Part of a small language model's weights.
Size: width 448, vocabulary 2048.
Architecture: RMSNorm before each block, no biases in attention or MLP, untied embeddings.
MLP neurons of a small language model. Each row is named by its layer, matrix (gate and up: input weights) and neuron, and shows model dimensions 96-287. Each number is 500 + 25 x the weight over its row's rms, rounded and kept within 0 to 999. Numbers have three digits each. A neuron's up and down rows have the sign that makes its largest values positive.
Before each neuron's rows, "fires on" lists the tokens most often at its 100 highest values on Wikipedia text that the model never trained on; "fires after" lists the tokens most often just before its 100 highest values on Wikipedia text that the model never trained on.

fires on: "\n"
fires after: "\n", "=="
L5.gate475:521516513493503493509455491481533476420559493524483492517481513509515471492512481499483496459483498436520520473522505519432544490529490539543511505475491477513497490546493490514527541518519495483451497500480505540476487486479465549521475459488507490494517481510507460498538510510514512512518515461487455493525516514457501500475494487471521518499545490498491511561488501487493524464498528481491500520476491477494496465535479499513517502504453478456508560516469490495551475521532507473501535492511517509485504486484497494489531481532488490464526486480461518449483483463500468464
L5.up475:540556516521519517532472494495547495488507491516468488520492526516551533501480487488488499448514552474496487493530493475437544472507486521536502536512542505498482475524479519538487537458512490510492533525469503525491478532531513570516542472529548462469475509511535466518463493514538536578515478497488491505500515497477489457475496487480497540511509463496487488525484467517508490473538547512468452492494519489545495460526502516557479465452497498500534515501464536479546471524533493502513518487497497540507521530482515499497528492521480515488477457513482520509487468504494460492

fires on: "O", "F", "ut", "I", " ==", "ate"
fires after: "\n", " (", "ip", " O", "===", "|"
L2.gate738:482528492517490532441536491515488491449503505482525431526524497497503514513463490544495528532482488516459476494522490516521512506504456507488503536482489555538532513511505474507478476484484532552494495525460491533483525509510498475487505522518534490509542493507485503497506525468471475510500519474476475496471511513486472479469514477486443514499503555450497505501487519480499509534502573555466514516545478509534478519504500511503462529458447466519498493492498493478530487494492540511476453491501473454494484511540491488531534512524506512502520516534487501529502527459512438464
L2.up738:407486530509495538503489538508469538488497527478451450522483506505537511549537445467455456526502517498512452542531455557515514438542478498522528539460531515523451494459545520525514512476490519500500490534466523501494489524588519488523487511491494488466504502495468523502462527490481499517497538480573500473509523485467498494486487507527508504497486506495503488545467522529534479492494523541506504511496496521529506493499482534507509515458480450511523511522476501478499495518505459494500489535493501487505524500460494491502510451513537491505488467512482538536505550480496465504

fires on: "ur", "ne", "and", "ight", "ce"
fires after: " E", " no", " co", " C", "mm", "E"
L3.gate47:537525518495491508496491465574510498470514519534491521466490491456497480497532478501492480442527476497497465498477523508476477481503541469540503500493495493462502524448482482547494511501485496472518459482528471550500538502491548493506549525474515506475507501490509505491523492540491479466523513420519468483482500463516515501528513509531447522503520522471519496523505523492478493544470545525500485517532486521468498557468534527474492486524506516489521539489479473449465509474490518505502476531483507469522498467479469488526515509469476533518485465501494452497497480503548504545
L3.up47:485518502556468544528492512532539489523550506505529495499512511524524487475554503504536528466520509499513490497461486506460498544524496499522463486504485525498518517496511509467483537514525463469487472499488538488465528522484506503502557506492509525465500508521509463472468517495469510461471528494541463480494472532507509554517517469503529502499490518446551488521527540482504534513513519539481502496462525509507551481478482522450478461571492508493485521490460505513467482460479488490496482486449495489541513472515458493510507477519479523484489521514501525522507464491528467531

fires on: " imp", "S", "L", "mp", "D"
fires after: ".", " I", " to", " De"
L6.gate1095:490502513494502523515498468506466528544493475514480494497489475467490491465515493495495514515563453525559500531494495556485492506457501533478485510502548501521506536504474499525461486469505493526523478506510508500489518502469486505490527490522488524496505494448445481492529464514503521490463453477525495518483491427486497526505475505522453481479495506524501539491513466512490550501439562487484515496503440477489505508474490519455515514488475494495441483514561493501490553487512532450483495532489469465507455481536546484496516468481561493497488477517563475505528434477507501502
L6.up1095:467532473484478492493500423506504497490508469495524496511501434479527478516514489478476456474484536521450521528486488515507501515502469515477523535487503519508497502461481517506497506530482504473469487498504461483493517527482482486573508528543504492522515505510538473529494472499504473477502507545498459470487495509471520488527459520503449468473497522504528522519547514511502492498522490528496482492442472524518522505436479494519513499466536500514501468463523496537501485505517460514528495492479525468496504522517460510505478524491526547509503518525487522518515498504529491467

fires on: "d", "im", "ch", "tan", "han", "s"
fires after: " Ma", " ma", "M", " J", " Mo", " "
L3.gate1204:543511498533520501521522521479508515530509505519471456481523504481534563497482487506500507460484502498536523498441483530461515503479502462499497525490494477508486495472496487462464502479453515452563497509486483533518472529493477501466469488467510476475494523515519515485488476531519492475525513477483523551489491499483514483505461523545467494526511492500548553466502548487565501492493517496474502490484534529532505461482491484511434532538494554515487473511521483501481479490488484490533529493464507457495487493522510479455515509488490501509489508515504540497492497507491526490
L3.up1204:521521523480467469463518492520507535515525487499480466507508465483505512480547512487504493521494513504535515517488499512498551509463462518483503514507480541493491505547468493469540474555441481508524490488505442485497487494506465539499516475499482457496529534531510476478508480441536515471554515524464498482478464524529490497537514497517474508509533504561473567482509487518499490531489502487485489493459534547432524473486504472499475529519485468491524498505534456481511502504510476499572516484470471495506507491515536498539490505508518529475506529494500514531469516516510512491

fires on: "\n", ".", " but"
fires after: "==", " ==", "===", " |", "\n"
L2.gate1066:518546501515528448512518471473514502511538508503475496481494500490510489491491489471474521497460450435500479489531515522449526504506532510541486486519483507517492477494517477464474478538480509489491495518486528489451522530506480498478532521537480510465519489495549466549513513477518462533505464526510480463513530493498510476482482496499523502461558502484457474502496488556554498528534523506512488450489493485474532509521442488498498510497503525496476506456486506535506503506496504457492515432511507503533518481528485496480465470501517480468501518486487501498470492493488492501
L2.up1066:514530497499561514508507481469492512511515497523457467493515523509483487496495494496502523511445474438503486522502530552473527505482539482489509517514502497522483477509490467463485505508484509444473508511504518477460541544535486494503508536500492503497505497527529474509525515476506474526500462522471485479514525456512528445460468496479507494480547527532456518502462480548523484506539515500500462510436455465466536541523445521510483510534509515475514499441483550534499487511507497457492506447478498501542512509489517538469460476490523497436468494475495498478475496470474485459

fires on: "y", "dy", "cho"
fires after: " S", " ", " M", " R", " W"
L3.gate87:505476481484490565496475510466499496523530452471508515477527485502493517505517506504488477516474525524442494483538474487522536488475516516536472556453555510492539531491524494480505520518501458534502503475491529516488462466511512513497458543475472459492493506509515465535552483522454475529497513516518466527521505515546508541506510512525517516498467482487498492498453485517489522508484481527515477526516472503532511510496497474508479493484520472519474487476479535472506500524478464503500492512433522507450538493502509471510414517510496441486442505495461487511482505475455484508
L3.up87:480427493554496495495467517452535518520513553480471495486468490486502524486530501464560488523507510490500509461476516555441442515524556545537525538486481480496450534497496467449490501504502442508472495480478522485493537511523473486477492537460513497489539531508511523574514526477501453491508487476493556516495513544503537536436533505466477496512490509532511452488479519497486468503500518491473521497485529505494510503493493487512518474513473485475462483524512492536538537488494508480527522461492487485478450521502512476497556512516465506505507493495490473510511534509560511492

fires on: "==", "0", "\"", "."
fires after: "\n", " (", "−", ".", " (1"
L2.gate1090:464487499485547519489514483522464476541478510470498490526507484467470522487466478481509484452514534458514477497492449496457450501493507488514540527466483517526462497505445464557479520490515520507532496492511466529515509538489483496542523508507478489520511500519504468536514550488494489491468511535483513460514500514495485518517480548474530489510546533466468488492465486465514520513529514502489466493456540502488504464481487481509465509550502462516484516501438463475509534533476476463481534511468529538515465546509503478493541510530494505508494508459541552492477534458519524536
L2.up1090:482489496490508491527522491508456456548514505449533466529485450489486522461519523470505533465538510463512493501513441492474479490541508513509518495456455518515477492486433479496513500513500516510505513516515472515528548517522471479559492520507505488532517499512500514531540529495438538471453506525487491514497529550492478520525519559507504500500531531501468475474470508488502515478528518462490512503457533516473475489476488518555496500512488462529532525519494482487531508503498511474475529483499528552516452544461531477492533537478493501508492511480550509506510499486517482512

fires on: "u", "au", "hi", "uck"
fires after: " d", "A", " A", "D", "T", " Port"
L3.gate248:535462519517528463464495473483463502521501482561518457466505448492465512493483502471531470469486503513534514507471509509475472500519483523526515508522553559511490515489510484524502527495499504499548487519460515510475481506497512488469475552476495538483545472503514498492456502490508528466564491480475495507542476465466504514537513522495496498526497478536488549481537489487489505488505523502456476496484490529478478534506456537508467491475487539489531539499532482494489512503464476518518508544493500495498526519467476525512474429510467477503485511514487485473483487507529469510
L3.up248:471499505499529542464500497495518514484467508485538497501440466483503491487495485480496519496523462534484502543512522529526538500471515511522482461490464489530509507477556537495522497444534521500481516495468526503513473511454485488494521454520528482519512509468494479488544508519511527455470493467461506493496486474515535479478501484496544461491501521524520498485506482473543531521509540538506510531523519494509543506501491528545492466517497520488484462520453496529493481542504445504471494480462541579502513491507500512496520506498484511535494515445515506539492533526530538483

fires on: "\n"
fires after: "\n"
L5.gate301:533501550535517502494436486464478495460511454520463449545467516463538487511502458496468449466491487472522533475509526478494520516498493490520537522454524490491471529522470520484455486496493483499499524533463543510503459476490484525509491520480493518460501476539510464515540509489534501527518484456532487476511514510483539470483524512504552498480502483509496526514483514514471524522459522486480508469519472503495480486518472509512521498489471496487488496493468552530495458496502510486474523465472524458533493523513498499527540507541540508463512533527482532489527506488542460479
L5.up301:504541516564504537495457499484486489477511475519491483539524506480506525520520482483483486469487481479523522498486525440478527497492489494531528497489513466467500535528486543509476495475493493511524526510467527526484463467503506549508493499480496520468560459534527455503534512521527523521507497505468502477533552478482514468497524525498529487503497478520503502503496463518477526545472515493469524508520481475487503466551499525522473482464453527530471499490458526522484504505501491479455479456517533461527487532495547481537539510508515544472511497509482534490543518463520461484

fires on: "\n", " |"
fires after: ".", " |", "===", "\"", " =="
L2.gate410:474525501478473473498499481493489505491497535518515511523477528558500503485493498505541490523494527491517510468493506470482495481503495482515487480524537497494543477511543478520472486462482505528463498461473535496517534514428523514484530517456480501495526509503549540536477507510462539511544526502533510510534470523500551470482492490501517524466537536502484496464472505471495528472538525523512440477526481510492462480522482479520492549522479513477512485542530462415505510527476489529513508476497503501530496489494484544485479486511525510500572477449517506516529465513478507505
L2.up410:457499474477552506519577524464521482517519529482501450493467502516525477526513474517536503492446450452475525528519482505501502468495505519540513504511472498514483493471502501460519519547501531472466477490486534472499516509495506464514478539533459535478489489528486494541495447487485444525447507506517495476501485514498517484488517527452501499544504513494477534485514528493551522511533509500525500467454538517522434515465536494522537447441496526502495504529487511531512496496523502497478494480523483528500490530478497515469472521518501506526500511505473506497463460504485501488

fires on: "t", "ent", " United", "at", "it", "ing"
fires after: ",", "ci", "il", "ir", "lo", "ri"
L3.gate656:529465460567505514481539468505512560485498492500546522536504466514509557526512497503477548490491494522471510520465475492491465507492498491475489531511513514496511466480506482520532503486554505514491482500480514511528515524477463499494490511507496563489533478515506457466510534524507439506491476546491531510492471545496558487520524499522513474523495494484506515460489474494502535474508542511450485490473473500513542524571494494447555522505511490507464471461477491560485498524526544514504466498448494453452495528493535524472515485443552480500478483494497495476498491456488475461
L3.up656:495507455485497492507483496537543521476510497495477478485496521506493562516523481500494549441494465511491509503494492500450447517455530497483502550487532412510516527503489505511532486533496518515516470513489513525533530511494462506464522550468539527516485515515490559498469495577501526489526512490502551475463476515490526483482492503519461509526474540484492515501540517459498501464514521537502492516474494495536522528491494524458502489531531468512471469500502537560515513539527492539462516525514511478476472505524540517522478510483488493466514509501456514497513496499499497521

fires on: "t", "90", "low", "History", "tion"
fires after: " 19", "S", " f", " ", "==", " mo"
L2.gate398:522499502484549483521513558445518511498518524493540504507514506434508506518529506497500530505503493521507460511482512492455492529550460516455502465538488520446505509511518494507529513464474525488465500502489536503453486522478526486510454498510487499476514462468500475509479507484490496490493489517549523513528523481491454471513485499489456512500509475466514484493455454502464492499506533443504492546527526501523496503536528495525534515463535464489487487481489500496491490534501523454524499515555521467478515459497490557502525498491498469510470482509516487484467499501498520481
L2.up398:535534435452519524493494532550474487478516498506454519507486474521496513529445473464451474506526505490510489477485470510459473491488511534471526466490472503512518511505473489516503461486505523480494512489461506475531517477480513456498489455506541477452523474530494485501479501516493485526488511510475496483514526533483480526501454491464489519509536454480527458466499466501518510488543491490533471481551515497488474455534467489492484498512479452514495510497482513505488514528446509460490552482531516457471516482468475494527438520530508475508528523495514480467503518537505476494

fires on: "s", "le", " 2", "r", "es"
fires after: " re", " Bo", " Ho", " Jo", " st", " |"
L3.gate1138:499524476482541458474532528491448511485470492494480481528490462485475502472504460524525515470488522491462481476497503480499574507487478498457520513529487453505516501490500498545530440482482514488531452514510493470523496494517460507491462513493543504527470478492482450504492506486519534495471518504517532482497547485501513459495459521470511508484484481460481529493485520495512510509515503508505482487499520504483493491477488533536437541445465479507497493487536486468487484519500430491488525487536489525453512498503522470496477498533511493491530498524536491481503508507468527482
L3.up1138:476489494486469514495479482489450486503485530530495479513521465518473562455492512501539476472517518470532499468488483500499496487494435508510527520472506507511516462458543473496505502493520534488507484465498491481501463481494493505469492546539501523489469503472569477462527506466517508549498517490517532497505497503420521487462482488510521504505522511555504505476514520533514546474500535486488485498499507501504519463508477498527507515489519530486522499525464453521488542472497459520522505534490498503523498504529516522484476479495465484514487525504499523527473472498486454505

fires on: "\n"
fires after: "\n"
L5.gate580:480518542536497491446487549504498529483543503547484461518509501507515478506504510521508507494527485489483485472466526479478532507497529493517534539479543513497505525532444533561558540497502483514555515511493470519517525509517514502521519515555481497474488509543523509480503461495518461540487491492482503513470525463528515502526508534485544499494499509527524535504483482513492532531521497526464466536533499511492504494512480518532499494437480566516497484485445534527490470487492492531463494482451520492508539538450475543491454464487510548493516498472507528529527474455549485496
L5.up580:487510544512458480459533478488525503490512456486492494517498458513523482497477501505481524528508462495516568487468517483500546462513528539475492498478465503497488489461488488530485493512487496535524444512473511558494484495474505477520471473535473565494502475513496496487516470512500455459500498510486525472486492494493514503502530519492519507537511541509484506481487553492486456500550526524481538487507500485507495493540468494519518536522497503522463541528503535511541487488517488491473559467509474513499512524505538491539501502493493524477552508471491521484544471478482462469

fires on: "g", "st", "ard", "round", "ft", "tt"
fires after: "n", "and", "ra", "ru", "at", " "
L6.gate662:507500506509497544520469503527462465499493474495493472513503481490502481494501509509460520470446468481505460463510490492490501497517486463494508475476460475451462523538509477539520557521539496497506547486472479495488531552464445526509473523503518532520482501532499498504508499435498483491443532543502496488496512509519466501483462429515523485524539524455533506520505528514507505504549488526496477560488488480507490540459535511497523536484491502467494513516477484465564523477517588465454488546492440544489509487518461530500493496511480517474508482481480528501509486499505501495
L6.up662:474507457510514524471543503546491516445492500481487510497506497497488488510516437506507525468496474540487521514520525501472504521562491520468517455484510499493514584540498540467480509471501465485493449533454541488436531501485548469505520512483459497501500490511447501491520496514482503495516496482515488501579511485512485507530509482543513457473475441500505564496484485503530498472491558517484493500514499524506472469515510475496488530524500464514497491526490501491500472503516518492495469493487513469473474507502516508484433476446490528485521501500495523505467466495510496499

fires on: "h", "ha", "y", "co"
fires after: " S", "S", "T", " K", " P", " H"
L3.gate393:494498495470506497515506496458502500510540512484472487489534509482487522523492517470506505495492479495454495494517495497511428519505541507499498502514500522503518497521498501498436472492514465517467535476464553494484492517514489486493464562513510499493520491509506488495509478455488516464503493530544445535498523534499538464492520553477505528524501513530504474508503509540506503483532451498507525473527526465477521483488510491449531462506516522520480509485508507447492487497445517480498504486503484500475501510518522478524531506500476530459422489503506487486512480515502518492
L3.up393:506502494523560514514524493517492506527498506512497517488477503504462476502502460460493497548489524480514539475475484514469492536446511528473482510517484531504452500529511526502481515518550490467509488505487509510493479471527485497476523483481522505503530497467524496492536477508495536511487508482418514505534503499496494497521495516520500516450508513511517483481499509525508497480484497505519502508454500533543460514500502484475501506502537442512498474503483526520498494546485528475523514503471453454512521458498521534473519465519466493541482514514529454495457480488533504551

fires on: " \"", "\"", "self", "\n", " |"
fires after: "\n", ".", " |", " it", " (", " "
L2.gate591:498531467474529502484506495476514532526516513498526479480505477485478477497536495474512496491506518448495487533538498507487507483479495521506544498541491524505462513518525501500503506463489520503504518510490472527535500540480501538499517513520509464533552493473540525498518485513494524532494472491489496531510512483548519532560459465429497471456522491473494491466535465532508471482532490506552449484491481438494494498490492499507500481488482500542531497510497507465510504535472475467475506456521492474524480501494519449519534519514489506519496490467537483490479533447479480499
L2.up591:489446519527499480473546480521511517492509504506506487475510532531480513493503511544508505499484497505500503433520494500445474508528485499440526513496500499469520534503475513535522496498487554470515487456520507496514522473458497506516504566479510462500492478517501482533478503525491563538460491521520517531429509494499562491529462515516514497528522491495462496487544515444469497526488459489474522485502469513483518511487511521506485580524453495497538497469503488511496475521512456519488472461502502461499536521455492503510530488496443518480494506486531530533512493479484525554

fires on: "op", "it", "ent", "et"
fires after: "ur", "il", "r", "or", "h"
L3.gate50:491515495526484498488499464477512536506470482538536467488477493527511498541497475510495470524508518517503509476468516463533502485514464508500550535486507467519514479511501486484516524526490549517487463440519474515499521471525494525528470527488495454525487422522488477513489516494495504465502487497479505516469500529491487481522485516522492493514514473504471469502452502449492517503500500518508501503520514483497522518515531527479497508546537539508475515497456508472530471501537504485487493500501471518514502531517565492507516500475499509493542485519514525469525462507519462459
L3.up50:508522486489514503527526513482513497492529459460481519517510527512500500493528468517469500479515454457471515505524534504541494472465499525553450503471471480533509470513499472554498486492526515525503472472517514487538488518513466507471486471519484567469535480515515509473508494507492467461476486498472451454466496507475496483499482479485509476499470520472466524531492512460510559494501480514443462496479501498477491533502537501476469462503478502512507463494544480528519526492476512454486485574500490475451508500481484491530458493523504488506516471499521471516479493474514446502

fires on: "\n"
fires after: "\n"
L5.gate805:489530495515466513520475487537487475488490504504499519490512493449452515490493531455509512420476543509517488484489484500459503540498492478516490479462482488500543487476483488498454531502517484546517482527499528561492514475504469531501488507506505522477518531493551469503496491526492507482526468564441510502531527513484516474495508559499508528510497462498505546494566490490488510509503498520521468485503568472481505490480445528513480467499485523472507536542512523503519496467510483503469470501480496486489480513482513460510490525512530500436511495466543529514511491553500490503
L5.up805:517504548483516511510480534526498462478519484459492497506516504458447512498486480516470442501476490526522447476484481474427475483514502502551520529472528505467525542451512476519522486529503484541483498468509524511500506472480485525542508496470502505451505511525506447444499509449446577488513528510518510509555526467485514489474462479464505518536524488514504500521543534486467499481477446503506476500476499490524485494489497516549485489510492502473492506512505519522499494429480465507497520493480487483537511537488512503497502522459526503481526529486529485518480506501525521524

fires on: "p", "re", "b", "po", "ce", "do"
fires after: "s", "ra", "n", " San", "c"
L5.gate1077:507528495504506498539496487472517499485480518484470500488510478525524481519492513501523558530513462497464505501509458511499473478519524529503488489510493484552486518502520502494486537490475505492519577486475512531543495508512503528475520526523497497477578448474474503472498498500466496528481490478465457512494493475465500496543515513495489455509504494472529498495537493504470466524518497489464554503477479510489488503520510496473503497513517490505521510499502522486472520503510543527520488464528504480512485500548488477505534504451525485519524507533534528502540528529515481533
L5.up1077:478494490508513481463512479526498496504491512474539480484509518482531484497476510470498553451487490515504481517501564463484487506505536459515513459516502476515492463478478482518465494520530520549514556477489480482499455510475497481488513538501481499494533489506551502498499472495558492512509465504511526485522441523509517516510562486492522434472475503501521490502486500514535511504492507446475499451511513514491483510519498503500507517501542480487509551543516497487481553524548461463491500475512488445486467531511472472512518484493501552511485554504492510500490483502509506518

fires on: "o", "x", "in", "te", "en"
fires after: "va", " mi", " ma", " Ma", " pa", "w"
L3.gate774:520459529505505529514528472459509536473474507477530490498532547494502516448495499496522498510495535515525494459479464507467469469500485520530509495529463504518524492516480494520504499513547441499523518547436491512516469503478495512481521481471515498506479482463453490507494493505477442548525528482478494490503490500524466458518489481512510529496516483546482502484538438512494509463504502494448522490491507506527504507452518505547502454508484526515486454509515493513504470507502497514542484559460509531500482467537496520477464519515499499516513478511500523520524508522462490501
L3.up774:510466534495469492518471513469483476501507501508514438471511474450525458468478491512484501515490542526524540473467517486494512483484502442500476494487480460486563482469494477494526464485526486493559456533476490476474476481524483502528520494522493448501555510510490521471487468526487480510505519500482534507514519485520481524517487515537499500453510508494475508520505495494471483488526495545480525529476520436454548482455553487460528510511526500531489526513535534532514503519481559494529499540459528481472494476509546556523503488497492518440468439529470485447490479512498498491

fires on: "n", "al", "on", "b", "and", "und"
fires after: " h", "ri", " do", " Ho", " De"
L5.gate282:526457516479497450505461494507483502502483466482521532539519527455465488509483485533516531508508497464445567503500507531552447520508513499525485542510493551496499510481505438472471531511562496513534460520479525520562494490538502498448517493486513505476525485541521536502503505504518513503487478519497502468528515490492514465511521515495523505451523472542492562530532487493518513482444497508560498456478486559493511476519505516517510464501476479493549506521508485494556531518532494536526514527525536489489505469476524506523495492497533501525510504454501499498522537509479473512
L5.up282:523533486493533502489497514494517476498459485498523520554523505467550466546456470482511560472497496474462514506504535549520470556511476530531511503515497506502465488494522482484500498483505536508494505480466522457519523511515488515492471513530520519518480512495488452488522485516483461504488479467506512450511473445499515487460479488507520525473490495518513490518505509502482509534529425489468479476486498505541531536513540511532486494484535475472505478501477468511507512446525504533519485511478521540480500492490512509480521511487478517504524497500523526505454494486452509506

fires on: "act", "ep", "serve", " served", " work"
fires after: " St", " ", " Re", " st", " Ba"
L3.gate705:479531525475470505514504502567481491430540517548524566534494495469438501497501459532488466471549460496497510511524513496527502514488487525473492505457481537464488469509512470496468506523497488486552452519461471485496475538491477512517471513515458526469509505526515479501514527502499521470516508520495480518533503488479500504521525521530520502502463534496472507484536520504488522531538535486517481481509481508463496514496477497496494530508469499507460518470494522478525463484491524487493495499465526478532458501488519532478503522514491502501486508506516476507487511475466510467
L3.up705:515515521472490501527501488517475499446531531519499526466511515480471478505467478540445495467497491483522497465499468499506476548533515520489516498474486505486524508514544484531465498512512499476485489466478457505510495471493462498498492466527469561481535521491534473482502519480537525465517512546507458527530477479512508504485496468541494501532519537498539489519551512511467504526509500531495495469516484497496518501487471529500476495518521509536464473474487522457497467500480495478520503542457519490505467516493555495502508523477517501538527524501497508547519546525497515467

fires on: " \"", "\"", " Sa", "Y", "um", "ó"
fires after: ".", " |", "\n", "|", " R"
L2.gate438:460547528452522522502489461524481521534524517478503510457512494520505507503479477506489498551476538468499518511492462482496487446509515532469542451486463499443478523459483481500519508468474533519495532523505474495495452469523472491473484502520479480526512507520538517508531515441468536572437495467473491517523513480533491488495518520524519497489517493523527498490533499478481515496542491527534512503502518511486470499559475480542483538512485477506493467465513506493477511511507456486488504500494470485523492559513529527481513521484514459475492520464536482479563493518518458487
L2.up438:459485543514541535485504446501505530549536514491555505504496469513467487481544474498535535533510520475494517504508465502515482486501510543480511462491539481516476497510496534512484524484483539540509526518497479513501434524474514473500466543544466468524555507500490460502534480517478489548464499504480484496498495510536510537504484457490478518524510522529505506476543474502507506502530515491462540516489486480491452510550551468488501542507501493532518512511537477503494503471496477480466499445494484489498527533502490488469536517517520455484450522499541487480552516525451492499

fires on: "g", "is", "s", "ist", "u"
fires after: "at", "n", "ic", "leg"
L6.gate149:450518494509524484527505484518506530514496542472477481489478486507538493511482494475530506504473490516528500434517487457512495519463476541506507526513514524493455482508494470472452539481490470475496531465471523513476526513482467506505485522461503497534470497502475525502512532513506484549470508518513515469472483516504508518508496480487567467491485483500500508515493483500540473515487507532465517524532508541511470443458530542484479507519473507485488483491514493482481500526477504496496519472497483509465555523505470537520503467466460518517516479480518510474464515495484490452
L6.up149:509493467482504524526464510492523462516534505534529462461468463492495525491516504476561519536435482509484540518480544467489503517528512542526490483474548487507514510517496500472517556478506486494508489524498453526532531482431519488517517474503520547503493514516462504502515503489501520470527496493515468465456460446458488507526517501512492521531514476508522476479485507484502481489507465512462549468543506452510502486477524470496465526463524522576508485503523476528479457490508502528492478520510477466494507518511534504506488466508509527521516532483495503520473451535512427485

fires on: "===", "=", "History", "Career"
fires after: " ", "\n", "==", "s"
L2.gate1102:499546518522500553552504513486450490489508497471497509473494461468517493495541516487488503486491525488525503487481446501494529529525485505546469519521515508522520538531482531514515531536490537507557507481485514518491487510523461506493477463483477503474499510434521522521520455515525492474515491521495495464523463482511477478475547517506482481504514464509453489470500520465483531468503523441486473477521531496478500506493518511486510453516514509498453488496474552496511476482479487480456509503557517526461506490429486509452509527484538485445449495486567489445459486498540534534
L2.up1102:502474462493480543453495500502491511507513480477457483497494495516473486510498510468491437522502546491549490457515468466451483482472495529532497468535494554508511503517528473474495479507519537496503509508541511499480499505514513500525501484470481501497485505473540542543507498454489494511522511472496481530503519478467518484532513497493504474481501496497472483494478528518512513510488466475519446486455474482496547533497493508487496453518494500474439498529483516493527493504461462515427513499518505474508480499485513461495473481483504452501510456440481499485464480506528479495

fires on: "ad", " Ad"
fires after: " ", "an"
L8.gate478:468479496479464496468545519506484471481487494532477511494483510464497470496471521496502496467514456495493510490528503489501538542457554534502479526495506468523500474497511490464501564501471504492492513424517471511510531519479465491515472502520518543524497511519527515519496535467508543512508519527511472541538511529512529473510501516481461490543477530535551513540490501519470519522521497496503534511473494487519524491501516524536472501539498502505507495551441463470511526544484511510483452521537501526554499458474480472510519496534506521479532534489518493475501514500446477499
L8.up478:500488476485485488485489478481515473522474463528544522505490490481544504480479504465476485533498525531471477470487513480543522491481472556494476528502519530495530492486510491443497500464508527511504524504516468499517490524462474496491532483500481472516522459520534506529468470481485513532474494485536485497530464510465476508518529521523556506479528505519539465532518472513488534502487512455545527488439488434498463498485484492481504491511500475537523491475542484499482504516548484480493508468545501469521518532485489534469498497496451454507479475479499506505525493553507538485

fires on: "s", "serve", "jo", "at"
fires after: " ", " Re", " st", "l"
L3.gate990:468507523494535493500481497514526452449509470516491522464509519495519460525513493534528491496508496420491537479550460488461511516490532501491532498535484490520505469474529493504497542509459472474462458510480475506483494518538497482468528510536457499499487478492497573510538484472463511451505522489517530498486491504470516473491547456520529499484510466520466507534525497504518521450527532482509486516500506523542497535471528511492493476497490506491499488485528472520460508476516529480504504478443516508497488531519495503463525528530492474505470501457512504536471504515523502460
L3.up990:503517490485457496534457504503492499473499465497492520487466481463473479547490516516558481538450527521516445488493488495545488489511550531503458492484473520520482503549486499512457496497533495478515506463520505519473509516538466500582503517509506479483487487507469499513487506462565523489486527569519540501527537469489518495518488467505514487485485497545517529468511505521521465502533540537505510481465499508471495477489502479493535520497491548549503489460477490466475512485532497506520511526459505530468486518498485517528504464504464496504456492495504514520574519471515485510